Part of a small language model's weights.
Size: width 256, 10.5M parameters.
Architecture: normalized queries and keys, capped logits.
MLP neurons of a small language model. Each row is named by its layer, matrix (down: output weights) and neuron, and shows model dimensions 128-223. Each number is 128 + 24 x the weight over its row's rms, rounded and kept within 0 to 255.
A block is one neuron, or neurons of one layer that tend to fire together. After each block is what it responds to, as a language model described it from the Wikipedia text at the highest values.

L5.down387 [119 103 174 143 124 144 122 128 148 136  99 142  96 125 153 132 157 140 113 153 108 126 135 174 135 135 148 120 131 130 145 166 111 102 129 163 137 139 131 149 145 138 180 132 165 158 134 127 109 136 143 118 171 108  90 137 113 149 112 107 146 114 142 103 149 125 123 123 127 149 115 149 168 104 138 127 131 131 119  93   0 159 101 120 120 127 104 126 133  68 121 105  84 146 177 154]
Description: Intra-word hyphens. Hyphens joining word parts, especially romanized East Asian given names (Hee-chul, Kai-shek) and compounds like Wi-Fi, plus table separator dashes and blank cells.

L2.down31 [142 124 164 112  77 135 106 152  95 161 137  97 106 136 137  77 100 139  93 141 136 110 162 146 132 151 106 179 149 126 160 180 116 117 166 134 134  83 140 130 113 135  91 122 155 111 105 130 121 117 158 106 159  95  93 129 153 114 140 154 106 200 128  98 114 146 110 137  89 156 140 117 148 115 145 141 153  91 149 107 170 160 130 118 116 108 149  96 108  95 109 136 115 141 160 114]
L2.down108 [126 128 170 102 132 116 138 152 104 151 113 148 187 148 147 142 129 138 135 110 164  69 144 144  90  92 140 161 134 178  54 127 118 141 143 153 149 123 101 116 125 131 119 133 116 165 161 136 129 108 140 117 120 181 158 115 107 167 185 126  95 135 120 164 125 123 100 103 142 118 113 146 127 154 148 141 102 107 116 167 113 138  66 158 138 111 155 117 111 109 103  50  86 110 142  88]
L2.down195 [152 134 119 135 127 128 118 103  89  84 110 153 141 131 108 160 124 148 120 175 117 156 167 131 121 118 117  94 158 124 131 126 114 117 128 111 115 141 166 167 131 133 122 139 116 162 145 124 105 126  91 118 126 132 191 141 111 135 121 139 155 128 144  79 158 122 157 117 120 114 108 141 131 116 109 179  96 104 130 132 109 102 144 127 125 148 169 130 144 139 152  90 153 102 113 160]
L2.down279 [153 110 121 143 117 109  83 113 112 104  87 138 125 146 118 153 167 126  84  99 126 138 148 134 113 151 163 129 132 148 132 115  99 114 111 121 154 132 153 139 113 126 138 117 113 167 120 132 159 100 105 186 136  67 135 167 101 177  87 109 111 122 132 129 111 120 178 145 158 140 140 148 165 152 140 143 133 101 147 172 109 109 112  88 121 118 140  97 163 110 147 131 133 125 144 140]
L2.down337 [111 112 137 153 111  85 149 155 109 117 113  88  80 128 146 138 130 129  99  90 181 117 135 179 123 114 133 134 176 128 137 110  82  97 144 121 132  74 113  94  65 143 119 128 114 140  97  93 106 109 125 131 147 129 124 133 128  86 106 140 150 154  92 149 160 135 105 132 109 143 125 132 148 123 122 150 152 103 115 103 165 139 144 148 128  88 120  98 135  94 105 155 150 118 163  91]
L2.down341 [101  91 138 157 108 137 111 109  92 117 121  78 123 178 117 161 102 171 107 177 120 152 116 138 150 118 112 133 133 150 131 114 127 112 179 105 167 117 132 131 132 118 134 157 113  96 111 167 122 117 145 103 128 132 116 119 139 186 153 160 134 119 106 138 153  99 110 131 157 150  94 134 126  92 139 129 123 146 151 100 111 129 149 115 131  95 121 112 115 163 145  88 151 143 134 135]
L2.down369 [149 100 144 131 129 147 154 135 109 111 151 142 180 132 104  78  82 145 152 156  82 106 117  99 111 108 103 155 134 128 116 125  90 154 147 112  87 138 124 143  85 132 119 116 130 149  87 124 140 128 101 131 134 147 105 112 113 120 142 146 117 166 124 144 170 170 166 131 107 185 103 128 107 116 142 152 129 151 179 151 161  96 123 154 105 132 113 129 115 135 107 131 118 155 165  84]
L2.down480 [174 154 122 128 109 133 107 120 128  62 142 145 127 187  96 123 100 139 109 107 140 157 181  95 121 130 125 117 137 106 124 137 126 150 208 113 167 154 142 140 146 168 125 128 118 157 128 118 180 113 132 135 152 120 160 132 105 139 111 135 135 158 117  75 189 116 159 141 100 118  87  93 145 124  96 172  89  88 136  96 112  92 110 115 181 158 164  98 110 152 132 118 142 121  99 157]
L2.down662 [146 134 174 130 105 131 111 104 161 180 140 130 110 113 122 109 179 137 128 166 148  79  98 129 123 129  97 193  87 123 149 146 122 123 157 122 127  84 130 135 139 113 135 109 169 152 124 141  90 131 136 123 133  98  76 120 123 155 133 156 132 163 115 153 130 143 140  91 142  92 113 123 160 119 138 126 137 151 104 101 144 104  98 123 113 119 123 149 133  99 130  95 151 125 109 142]
L2.down668 [137 159 106 140 113 102  99 100 132 110 141 113 140 149 103 140  98 121 119 124 153 118 129 101 173 155 141 130 121 131 126 133 132  79 156 102 163 137 154 121 145 109 159 155 127 143 135 126 146 136  99 127 156  65 165 143 116 153 104 116 114 130 130 113 148 135 208 132 149 126 113 131 162 133 100 136 131 131  97 117  89  72 140  95 165 163 139  85 148 123 121 109 179 103 108 147]
L2.down697 [141  94 134 153  70 124 148 102  73 126 117  95  92 143 127 145 160 135 123 144 135 102 149 108 158 104 155  94 154 116 121 102 114 146 144 114 133 100 145  94  98 149 135 163 108 114 164 100  90  82 128 104 153  95 116 130 142  97 181  73  90 151 134 151 148 125 108  77 143 117 161  99 141 149 120 158 155 140 166 122 149 113 152 128 153 134 112 131  99 130 143 180 142 160 124 164]
L2.down779 [154 146 131 115 123 108 117 167  94 149 137 195  93 153 103  91 117 106 143  96 114  99 177 140  87 110 148 128 176 172 100 153 134 122 168 178 108 121 119 147 142 141 103 111 160 163 141 145 144 147 134 114 126 145 122 115 107 119 167 128 113 155 149 144 147 138 137 140 139 142 125 172 141 123 174 109  94 138 178 157 164 104 137 117 145 147 107  90 166 105  51 100 122 118 134 117]
L2.down842 [111 154 140 113 105 130 119 124  66 102 139 105 151 161 114 141 113 101 111 126 123 156 144 131 168 100 127 146 161 130 131 100 147 119 127 119  91  93 117 141 102 105 112 125 128  77 150 128 112 114 108 165 110 126 135 151  90 132  97 117 107 179 119 120 132 116  88 127 112 152 111 137 189 147 170 105 128 121 146 145 150 121 144 128 115 129 162 125 112 159 168 182 167 151 126 110]
L2.down846 [ 99 149 101 150 125 114  81 110 167  99 136 109 108 137 139 171 177  82 147  91 132 139 125  84 156 147 127 113 131  91  89 163 116 137 172 133 123 116 132 126 143 149 131 131 121 135 133 147 114 113 162 124 124 163 117 159 124 120 113  97 180 133 147 182 150 109 128 154 121 141 138 147 130  95 124 160 140  96 119 128 104 150 136  84 143 143  97 112 173 104 141 132 142 121 133 150]
L2.down884 [143 139 137 126 178 130 137 128 113 158 122 131 140  90 119 119 129 140 142 150 178 133 124 135  92 118 120 139 108 140 133 167  99 122 165 113 128 107 101  94 103 115 111 132 100 125  73 104 120  89 172 157 142 169 124 148 103 147 180 129 147 154 132 144 136 121 126 101  96 116 123 125 128 128 165 130 168 118 128 105 189 183 139  93 119 136 133 138 123 121 112 115 131 145 123 117]
L2.down943 [133 100 131 125 122 124  97 136  97  98 133 117 123 104 133 150  86 169 113 116  88 108 157 132 133  77 116 140  89 163 141  94 113 148 156 127 155 111 121 124  90 123  94 111 118 182 148 113 126 101 109 139 162  83 106  96 180 101 130 104 150  95 113  87 107 103 103 148  84 110 121 121  76 147 115 136 166  82 112 145 172 144 138 133  95 101 119 124 115 110 103 122 128 151  98 146]
Description: Structural punctuation in data. Formatting tokens in tables, lists and figures: decimal points inside numbers (1.5, 0.0), line-initial list or table dashes, pipes after row numbers, and "See" in ==See also== headings.

L5.down82 [124 154 126 132 134 101 126 122 116 130 105 137 139 180 163 153 123 102 174 128 107 143 155 111  96 141 126 109 140 135  76 138  79 137 143 148  85 107 126 145 105 139 147 117 105 153 115 134 145 135 103 149 171 174 141 133 122 141 120 163 142 156 145 156 156 133 100 135 135 125 141 106 141  89 139 157  88 147 113 130 161 152  92 155 103 136  97 118 119 102 104 123 119 139 118 113]
Description: Infobox line-start hyphens. Hyphens and list markers opening a line in infoboxes and tables, mainly the "-" before a new field such as "- Language:", "- • Summer (DST)", or "|---".

L3.down143 [129 102  86 126  80 121  99 124 114 104 107  93 132 171 124 132 169 125 120  59 128 136 134 120 119 127  93 117 190 135 151  80 126 137 176 128  95 139 150 123 140 149 118 124 102 137 131 106 133 118 127 112 119  95 152 133 112 146 141  90 135 153 138 139 100 166 104 158 162 144 157  97 128 107 121 180 106 152 160 102 135 147  94 129 107 113 134 108 150  95 149 138  96  87  96 114]
L3.down419 [ 99 164  77 139 153 104 115 164 129 105 134 118 172 122 105 122  88 151  74 125 140 126 104  93  94 128 112 149 124 166  92 131 156 136 161  97 106 142 115 163 147 122 162 176 102 148 172 105 129 112  96 126 105 146 150 132 144 143 108 123 121 114 157 142  86 121 147 128  94 150 107  95 146 112  78 109 134  99  55  90 109  84 121  99 120 121 160 100 155 141 110 170 148 103 146 156]
L3.down445 [141 173  90 111 127 141 178 120 151 122 140 134 164 118 127 133 134 113 106 167  92  99 123 120  86 145  94 137 140 166 105  97 149 135 165 117 110 149 130 128  84 166 184 135 137 143 110  98 130 113 119 124 105 106 154 185 119 120 108 147 105 134 103 155 133  89 148 160 111 131 134 112 107 104 112 139 130 138 143 148  80  82 145 129 138 143 159 122 142 153 112 137 126 113  93 115]
L3.down653 [170 116 106 108 119 141 112  87 169 140 175 141 142  99 120 130 134 124 132 159 200 129 154 139  95 189 115 142 164 131 159 147 152 127 118 141 131 157 113 148 125 152 114 167 107  97 170 104  72 159 122 120 105 156  96 140 121 117 103 102 133 108 116 164 107  89 136 118 138 104 101 137 112  75 120  86 152 134 119 135  87 152 114 145 140 105 179 156 134 145 117 104 167 164 130 140]
Description: Separator after a number. Punctuation right after a number that links it to the next value, strongest for score dashes (2–1, 1–1), also decimal points, hyphens (40-storey), table pipes.

L5.down240 [ 76  97 124 120 112 122  88 131 114  97 165 100 156 124 163 119 170 105 132 104 160 111 137 149 140 100 121  98 152 129 153 123 146 161 204 121 103 178 121 164 133 142 115 148 144 125 115 132 157 151 101 125 119 133 140 126  93 148 115 124 148 168 106 190 166  88 132 154 130 145  89 138 141 123 100 153 131 154 113 136 154 146 118 120 157 171 140 120 118 145 144 155 155 108  74 120]
Description: Given first names. Western given names opening a full personal name in lists, tables and prose, like Paul, Robert, Jean, including word pieces (Alfred-o, Carl-o).

L3.down363 [132 109 132 118 103 123 154 139 111 135 139 140 152 134 144  94 133 124 132 108 121 155 120 118 149  69 157 129 105 102 142 158 139 148 136 119 166 129  68 135 154 107 123  80 110 101 138 134  94 128 114 171 163 100 100  94 101 137 110 128 151 133  93  61 155 174 105 114 137 147 142 109  98 142 139 162 117 111 124 156 116 108 145  91 150  89  97 141 115 159 101 128 143 126 121 117]
L3.down600 [ 77 118 110 118 129  79 119 133 107 105 130 101 108 149 152 123 130 115 124 119 117  66 166 118 154 114 141 123 120 108 136 147 124 145  96  96 173 163 105 108 114  89 120  82 134 128 106  71 137  92 140  99 117 117 103 106  77 181 113  91 163 149  90  79 135 112 104 168 117 130 162 145 108 113 123  92 123 125 118 150 140  88 110 114 148 133 159  98 110 142 135 163 131 138 128 112]
L3.down913 [169 127 123 115 138  97  98 141 120 114 159 177 106 139 145 106 172 111 112 112  95 117 114 143 144 119 107 130 142  76 142  98 131 110 108 132 112 152 132 124 156 156 116 120 136  97 186  99 153 135 111 129 149 130 118  93 131 108 131 125 104 143 123 159 114 105  89 113 140 126 132 120 156 157 142  87 121 130 160  99 102 111 156 169 181 127 106 122 101  89 149 154 125 119 154 143]
L3.down1009 [130 133 144 153 147 146 110 137  93 139 115 119 132 159 109 159 129 112 112 125 146 146 164 164 130 137 122 108 135  94 131 140 134 148 171 141 124 142 148 114 105  90 145  96 144 107 149 108 134 142 160 118 168 148 118 141  82 134 126 128 153 196  90 174 151 137 125 134 200 149 122 162 123 143 155 109 152 144 107 114 126 114 131 147 107 116 151 117  93 145 115 143 140 106 160 118]
Description: Inside proper names. Word pieces that complete the first part of a multi-token proper name, mostly given names of people, e.g. Brend-a, Ger-ry, Swind-on.

L2.down93 [ 88 183 152 141 122 134 119 126 128 146 141 150 125 107 156 136  98 115 107 120 137 171 112 134 141 125 101 144 166 145 133  98 134 134 154  84 118 134 130 147 118 108 121 162 117 155 159 159  97 122 139 130 108  90 114 194 118 110 139 119 104 113 108 165 129 143 112 189 118 104 138 102 150 146 111 109 117 154 164 135 109 162 130 137 109 152 147 115 115 145 166 116  85 128 111 151]
L2.down183 [140 130 132 105 149 105 131  99 156 160 118 113 110  93 109 143 154 106 137 164 110 143  90 129 155 124 133 151 104 143 102 131 103  89 119  91 103 149 145  96 156 127 174 145 166 131 141 147 126 110 114 117 151 161  95 101 144 127 166 109  70 168  88 133 119 142 101  76 151 101 124 131 106 150 152 105 160 122 165 137 136 150 163  92 131 144 100 172 167 148 124 140 108 126 142 107]
L2.down243 [146 156 140 128  93 102  93 113 154 185 126 148 111 152 148 161 136 101 159 149 192 146 129 106 142 135 119 105  93 142 156 123 126 152 149 127 127 114 100 144 144 133 130 144 140 119 110 133 107 120 116 124 132 133 101 152 124 131  75 146 133 105 164 163  98 122 155 143 152 146 122 128 190 132 168  99 102 166  97 103 180  89 138 188  93 110 151 124 120 131 113  89 148 115 145 134]
L2.down482 [149 148  95 139 117 166 100  77 112 122 146 147 148 137 137 150 150 128 120 166 159 141  99 141  89 112 118 142 151 156 138 142 124 135 146 119  79 127 134 135 137 121 138 149 122 118 139 129 137 151 115 150 114 143 134 116 123 113 123 159 144 124 135 165 108  91  92 120  93 137 116 120 164 136 144 104 106 154 154 138 123 137  81 128  81 101 139 160 127 156 120 152 154 111 110 104]
L2.down538 [184 112  64 101 150 131 162 134 151 124 156 162 138 129 109 141 142 119 146 154 135 114 108 121 145 160 126 154 133 131 125 153 105 117 161 191 128 149 108 160 136 118 117 123 120 123 140 145 126 110 152 149 102 106 120 155 108 127 104 120 160  94 104 147 115  96  95 109  95  99  89 136 141 151 125 157 125 148 147 107 101 173 115 145  88 140 137 134 135 139  77  78 110 113 136 147]
L2.down547 [132 119 150 150 141 142 100 102 110 153 104 146 145 123 146 151 116 132 113 127 144 126  48 127 105 127 123 123 161 151 194 130 141 131 134 142 110 141 160 107 127 147 111 140  85 159 139  92 120 158 120 136 138 109  94  81 123 132 134 147 129 124 118 173 166  91 165 169 120 172  86 132 121 109 144 102  88 169 138 140 115 142 138 112 109 147 134 104 147 144 132 114 168 164 114 164]
L2.down579 [117 129 137 120 142 135  86 105  94 174 124  92 127 119 126 138 105 114 134 139 131 118 114 143 153 156 124 162 101 143 114 146 139 154 101 120 157 152 143 159 114 116 126  99  58 113 178 113 156 151 108 129 108 117 101  97 116 117 146 157 132  96 141 164 153 144 140 110 109 134 142 164 130 109 162 122 113 166 117 156 136 163 180 122 135 131 143  81 109 143 103 135 157 141 126  95]
L2.down581 [ 94 111 129 120  99 158 102 135 134 107 169 175 146 125 119 104 147 124 150 135 110 153 110  99 131 102 118 117 142 108 106 114 136 169 150 123 137 123 157  95 127 148 160 114 112 120 145  89 122 130 139 124 140 135 145 121 124 149  92 117 136 163 142 121 158 118 105 135 186 115 126 159 141 100  95 105  91 126 129 107 103 160 125 146 165 121 167 142 103 140 151 105 129 146 130  87]
L2.down584 [134 148  92 127 113 125  92 104 133 150 112 158  88  95 126 138 171 123 140 113 124 157 152 127  84 161 140 125 118  98 151 131 168 126 157 120 108 127 178 136 127 131 159 144  90 124 123 154 122 125 125 138  56 163 147 138  93  86 117 102 133 119 148 187 108 100 102 144 135 124 145 120 167 141 185 141 141 155 118 132 100 141 101 143 105 117  69 184 148 141 140 176 132 119 139 129]
L2.down648 [127 134 128 129 104 165 135 117 135 101 127 119 152  96 129 150 143 135 110  94 139 142  93 145  86 117 155 128 105 158 149 132 107 109 193  98  95 147 106 126 117 182 137 143 137  87 138 142 132 137 113  96 143 108 136 118 136 107 106 125 117 187  82  93 120 147  82 166 122 115 102 119 134 110 138 115 132 165 140 131 116 122 167 147  97 133 159 141 102 119 144 148 151 103 139 147]
L2.down649 [132 147 157 142 146 132 124 176 142  89 175 120 101 127 149 148 132 137 138 124 113 104 143 136 124 146 137 114  95 147 128 112 138 149 122 122 121 135 112 124 104 110 110 124 113 114 137  87 138 152 124 136 144 122 146 135  79 187 109 126 142 150 162 163 146 155  91 170 139 145 101 115 171 126 133 130 149 121 129 122 144 126 128 100 150 119 159 112 119 126 124 125 135 133 136 130]
L2.down655 [154 170 122 146 110 137  75 110 110 127 144 116 106 122  99 124 158 135  64 126 159 180 136 102  85 111 129 142 135  88  88 144 136 170 143 141 122  88 112 146 169 127 152 121 151 129  93  84 121 114 114 127 149 114  95 122 112 127 136 167 150  90 145 133 110 116 139 129 121 134 125 133 136 140  99 119 127 144 143 153 136 133  89 162 142 124 131 125 144 173 109 108 165 122 140 117]
L2.down688 [127  99 165 117 118 143 119 144 137  78 134 109 132  99 129  73 127 143 146 139 136 145 118 134 134 127 108 109 141 152  55 147 175 149 130  93 178 126  77 126  85 145 167 166 130 112 136  97 127 136 145 148 116 129 149  89  84 155 154 124 126 147  96 215 112 120 176 167 157 128 135 129 132 129 137 138 106 118 119 148 166 114 112 132 122 135 115 131 148  91  81  98 140 145 105 108]
L2.down715 [117 144 117 114 103 125 131 121 119  86 150 133 114 119 105 128 109 126  74  82 108 130 155 135 103 125 133 101 127 103  74 135 133 117 107  68 148 151  97 106 104 142 144 113 122 121 121 116 139 133 113 173 150 133 101  68 110 161 196  63 104 140 119 161 165 142 148 103 152  80 155 124 128 105 130  82 121 124 122 134 170 116 118 139 101 158 142 107  94 115 131 142 111 132 127  94]
L2.down756 [168 138 141 101 159 144 130 157  97  79 152 153 139 124 103 173 136 153 123 138 130 124  94 120 127 124 129 129 187  84 195 146 115 155 125  86  82 155 125 120 138 115 121 143 112 151 102 103 138 153  92 142 127 126 124 132 136 164 125 134 119 122 104 140 172 149  82 138 159 152 100 140 100 183  93 103 147  79 104 126 135  84 114 125 125 190  88 116 119 132 123 146 114 130  95 111]
L2.down865 [144  98 165 107 110  98  83 103 124 144 135 115 104 175 139 160 124 140 125 106 137 115 121 133 165  89 112 142 126 128 203 135 113 135 116 146 102 110 120 100 120 104 114 165  85 109 140 137 126 139 127 153 128 132 108  78 173  50 107  99 128 123 117 122 130 128 120  81 144 117 169 104 131 138 149 118 110 111 122  70 132 145 114 109  99 119  95 135 117 120 133 154 124 153 158 132]
Description: Inside given names. Middle word pieces of foreign first names, as in Ale-ks-andr, Ni-els and Is-a-ac, and words like by, Van, James just before a person's name.

L3.down265 [106 113 140 124 107  83 154  87 102 152 115 144  92  85 129 124 111 152 112 110 131  86 174 149 141 154  60 177 125 119 119 127  85 108 114 127 138  91 167 105 126 166 181 107 129 158 136 120 100 130 123  96 144 129 149 131  92  96 106 134 123 105 188 123 123 137 128  98 139 153 141  46 111  94 149 129  87 119  93 124  83 110 115 148 145 137 145 136 110 128 137 124 136 139 117 129]
L3.down646 [103 115 117 166 116  92 163 122 119 117 106 131 124 117 137 137 136 137 143 127  92 138  95 133 124 116  90 184 136  82 155  82 119  96  95 149  87 147 104 107 141 108 149 135 148 142 133 136  71 134 147  95  88 122 126 152 120 101 140  97 116 162 112 138 122 162 159 146 129 115 166  77 151 160 166 142 121 145 139 145 135 121 152 145 123 141 101 140  83 140 123 165 133  82 149 136]
L3.down765 [111 130 177 121 153 136 148 114 159 189 133 138 131 141 125 129  99 107 137 136 116 111 143 120  85 113 140 176 153 147 140 151 128 121 180 177 136 169 126 149 106 129 130 183 175 163 133 148 166 128 131 104 124  99 116  87 128 128 144 122 109 178  73 131 148 129 123 116 133 134  89 157 140 120 134 120 117 162 136 135 150 159 127 116 105 179  98 152 181 140  94 141 192 114 139 116]
L3.down925 [115 132 153 133 151  65 164 139 110 135 162 121 136 136 140 132 131 127 140 114 131 146 147 154 110  85  89 114  94  91 116 158 110 115 124 155 107 138 107 185 114 141 136 104 147 138 138 142 180 137 143  64 140 142  95 123 120 110 106 120 104 102 150  93 158 131 152 117 148 163 159 103  91 138 113 134 115 154 105 115 132 151 107 116 161 143 134 142  81 120 162 133 147 115 133 148]
Description: Markdown table filler cells. Empty double-space cells between pipes and dashes in separator rows like |---| in wiki tables, plus the second hyphen in compounds like brother-in-law and line-initial list dashes.

L2.down101 [ 99 148 100 117 127 107 106 134 128  99 124 119 136 132 120 152 134 126 135 163 112 134 141 126 127 125 135 138 132 153 122 131 133 102 107 152  70  93 129 147 125  97 180 107  98 160 130 119 112  99 114 116 102 135 126 222 165 134 111  86 138 122 141 118  95 102 130 112 140 136 162 122 140  97  81 116 116  95  99 123   0 101 102 119 128 122 140 150 156 120 128 176 104 118 142 114]
L2.down152 [100 136 116 134 116 145 127 137 104 120 112 156 116 158 143 149 115 117 121 146 129 144 110 137 108 131 123 115 149 102 138 175 154 109 140 114 114  93 111 144 146 159 202 133 160 119 158 160 109 121 134 145 127  79  86 160 116 150  99 165 108 105 101  83 130 136 136 109 150 130 138 127 149 107 126 172 103 139 148 137  13 140 117 125 210 165 146 146  99 101 158 147 115  90 134 122]
L2.down190 [116 119 148 126  84 123 117  85 135 133 122 140 148 145 111 136 105 133  94 133 103 139 148 134 145 101 145 128 171 128 164 169 157 126 154 135 172  92 112 159 152 127 171 149 124 119 129 164 145 146 137 118 178 113 135 145 114 145 133 113 114 157 125 132  89 143 145 103 163 101 147 142 111 144  75 128  98  99 130 135  55 132 145 124 121 139 149 147 172 138 127 123 113 130 116 154]
L2.down230 [124 101 144 129 131 117 125 153 145 130 119 123 115 135 146 128  81 119  79 108 122 170 128 132 129 132 141 136 158 121  99 125 106 150  95 100 108 166 143 122  96  46 132 137 123 122 162 116 132 172 152  86 117 117 137 129 113 134 121 130 106 130  94  59 127 177 113 146 143 133 134  82 103 150  91 144 141  97 119 124 133  97 130 164 141 110 128 121 125 164  87 101 128 128 108 189]
L2.down338 [113 132 108 125  86  87 121 137 116 173 111  95  62  87  95 120 120 125 136 113 137 130 111 135 100 142 110 157 125 166 120 123 111 122 166 122 153 126 157 140 144 102 121 154 100  93 151 134  90 125 146 135 156 149 109 162 161  72 133 138  77 151  73 152 123 115 145 113 119 103 144 132 177 150 106 133 149  77 186 117 115 161 133 144 152  77 129 142 150 108 189 158 146 146 111 155]
L2.down356 [146 128 133 135  72 127 136 128 137  87 114 125 110 133 110 158 123  94 119 171 121 147 136 115 129 138 134 106 116 133 128 120 137 113 119 172 117 129 141 107 112 132 117  96 124 141 160 118 113 132 162  92 139 126 160 183 172 142 158  94 118 131  92 163 108 147 106  93 116  98 153 160 168 139  70 126 123  99  98 147  22 115 139 134 144 120 128 165 168 104 122 173 124 122 126 145]
L2.down483 [153 127 143 141 154 140  91  87 124  59 162 128 132 131 122 132 160 133 135 110 103 159 143 146 119 147 120 125 156 151 144 143  97 145 103 128 155 154 137 165 150 130 127 138  87  87  98 102 121  87 107 124 136 103  95 110  94 136  88 157 115 135 156  96 149 121 148 143 133 138 164 147 131 130 144 192 113 147 129 108 118 146 107 135 153 145 139 126 136 171  99  69 120 136  97 193]
L2.down485 [116 158  93 131 128 137 160 120  87 140 117 159 119 126 117 114 154 143 140 126 141 138 128 151  88 111 124  90 126 136 120 102  73 115 105 159  97 134 130  91 113 170 157 101 151 163 109 154 164 134  94 139 196 157 110 125 149 165  92 144 124 117  95 128 183  87 110 132 113 154 145 127 138 133  84 136 116  92 101 134 145 160 124 107 149 132 128 143 123  75 123  85 121 116 142 130]
L2.down587 [112 103 154 119 122  88 141 127 108 132 120 153 134 142 123 114 147 134 133 118 171 130 163 127 115  69 145 142  76 119  88 154  58  98 164 113 117  96 136 149 107 172 148 122  68 149 131 144 143 119 118 161 136 165 101  98  59 113 133 127 107 150 107 211 161 105 116 101 151 111 143  71 126 126 133 124 144 126 124 138 122 160  93 152 116 104 152 145 110 114 121 111 134 177 167 124]
L2.down629 [106 135 150 120 107 147  72 121 123 121 118 107 111 147 125 124 133 137 117 130 137 127 127 113 154 111 146 145 170 148 126 148 102  81 113 133 171 168 163 156 139  81 158 106 126 137 124 129 124 121 125 102 132 144 104 141 190 148 133 109  90 141 135 156  83 100 147 122 109 118 133 133 115 161 111 109 127  78 109 119  63 124 129 172 166  92 138 122 152  97 125  66 157 135 152 148]
L2.down699 [134 145 107 137  96  94 118 127 120 107 133 161 119 136 135  80 101 138  95 156 127 100 118 127 113  98 141 111  76 122 137  99 156 103 100 123 130 117 129  98 115 125 107 119 102 150 140 143 116 135 124 116 137 126 150 191 194 100 135  78 123 130 113 132 170 145 129 134 159 104 146 150 149 110 138 123 152  74 106 153  39 104 150 146 118 119 112 133 152 137 124 153 149 119 130 153]
L2.down728 [127 172 164 129  93 119 143 138 135 100 141  90 128 181 128 126 109 105 115 114 173 119 112  95 137 134 103 129 152 140 110  63 166 108 121 108 108 120 112 110 114 150 109  82 135 151 177 136 120 128 137 133 175 117 121 158 176 109 170 139 140 121 138 147 169  83 130 105 100  91 152 124 144 133 143 122 196 118 118  77  89 137 168 138 138 138 150  89 123 102 161 134 157 106 108 134]
L2.down762 [146 140 110 171  84  99  82 140 111 105 113 152  81 181  83 117 140 107  94 179 133 117  91 147 137 124 115 137 114 133  97 118 144 125 129 130 124 133 103 124 173 122 137 116 124 132 154 152 130 138 151 137 146 141 142 151 115 128 123 127  99 172 109 153 134 146 130 119 145 120 103 150 126 118 116 139 103  72 121 125   0 115 123 165 126  98 132 155 121 106 134 127 106 125 104 145]
L2.down872 [110 151 125 116 107 122 109  91 126 127 127 152 103 125 110 185 124 106 147 151 112 145 142 156 139 167 130 122 115 128 157 162 165 126 108 135 139 119 141 174 138  64 113 140 131 151 148  93  74 116 151 100 114 140 122 164 114 160 128  82 116  94 124 129  63 154 121 139 147 137 124 166 140 124 109 142 110 183 147 157  23 138 128 125 131 136 149 119 115 123 138 173  89 143 121 128]
L2.down887 [176 118 154 153  38 133 128  68 152 120 122 161 128 150 123  89 132  98 159 146 108 132  86 131 119 113 154 175 120 103 161 122 149 151 111 134 136 106 104 117 136 105 166 155 115 136 151 180 151 170 148 115 115 125 133 173 147 160 142 112 113 114 107 158 107 119 134 113 139 105 130 170 139 132 131 124  90 125 136 122  18  93 136 172 129 119 148 139 103 114 113 144 149 126 124 119]
L2.down898 [104  96 163 110  87 112 145 109 165 124 158 115 110  98 128 114 120  93 139 117  77 148 185 112  90 136 157 111 112 114 121 136 144 101 121 124  86 104 147 127 192 133 121 102 136 167 106  93 160 128 188  99 136 150 145 121 182 140 106 122 108 122 132 136 110  67 145 130 159 133 175 118 150 139 107 121 132 101 101 130  80 143 125 106 132 111 161 178 143 113 133 137 105 117 138 158]
Description: Hyphens inside compounds. Hyphens joining parts of compounds and names, strongest in Korean given names like Kim Kyung-ah, Kim Jun-su; also eye-opening and markdown table separators (|---|).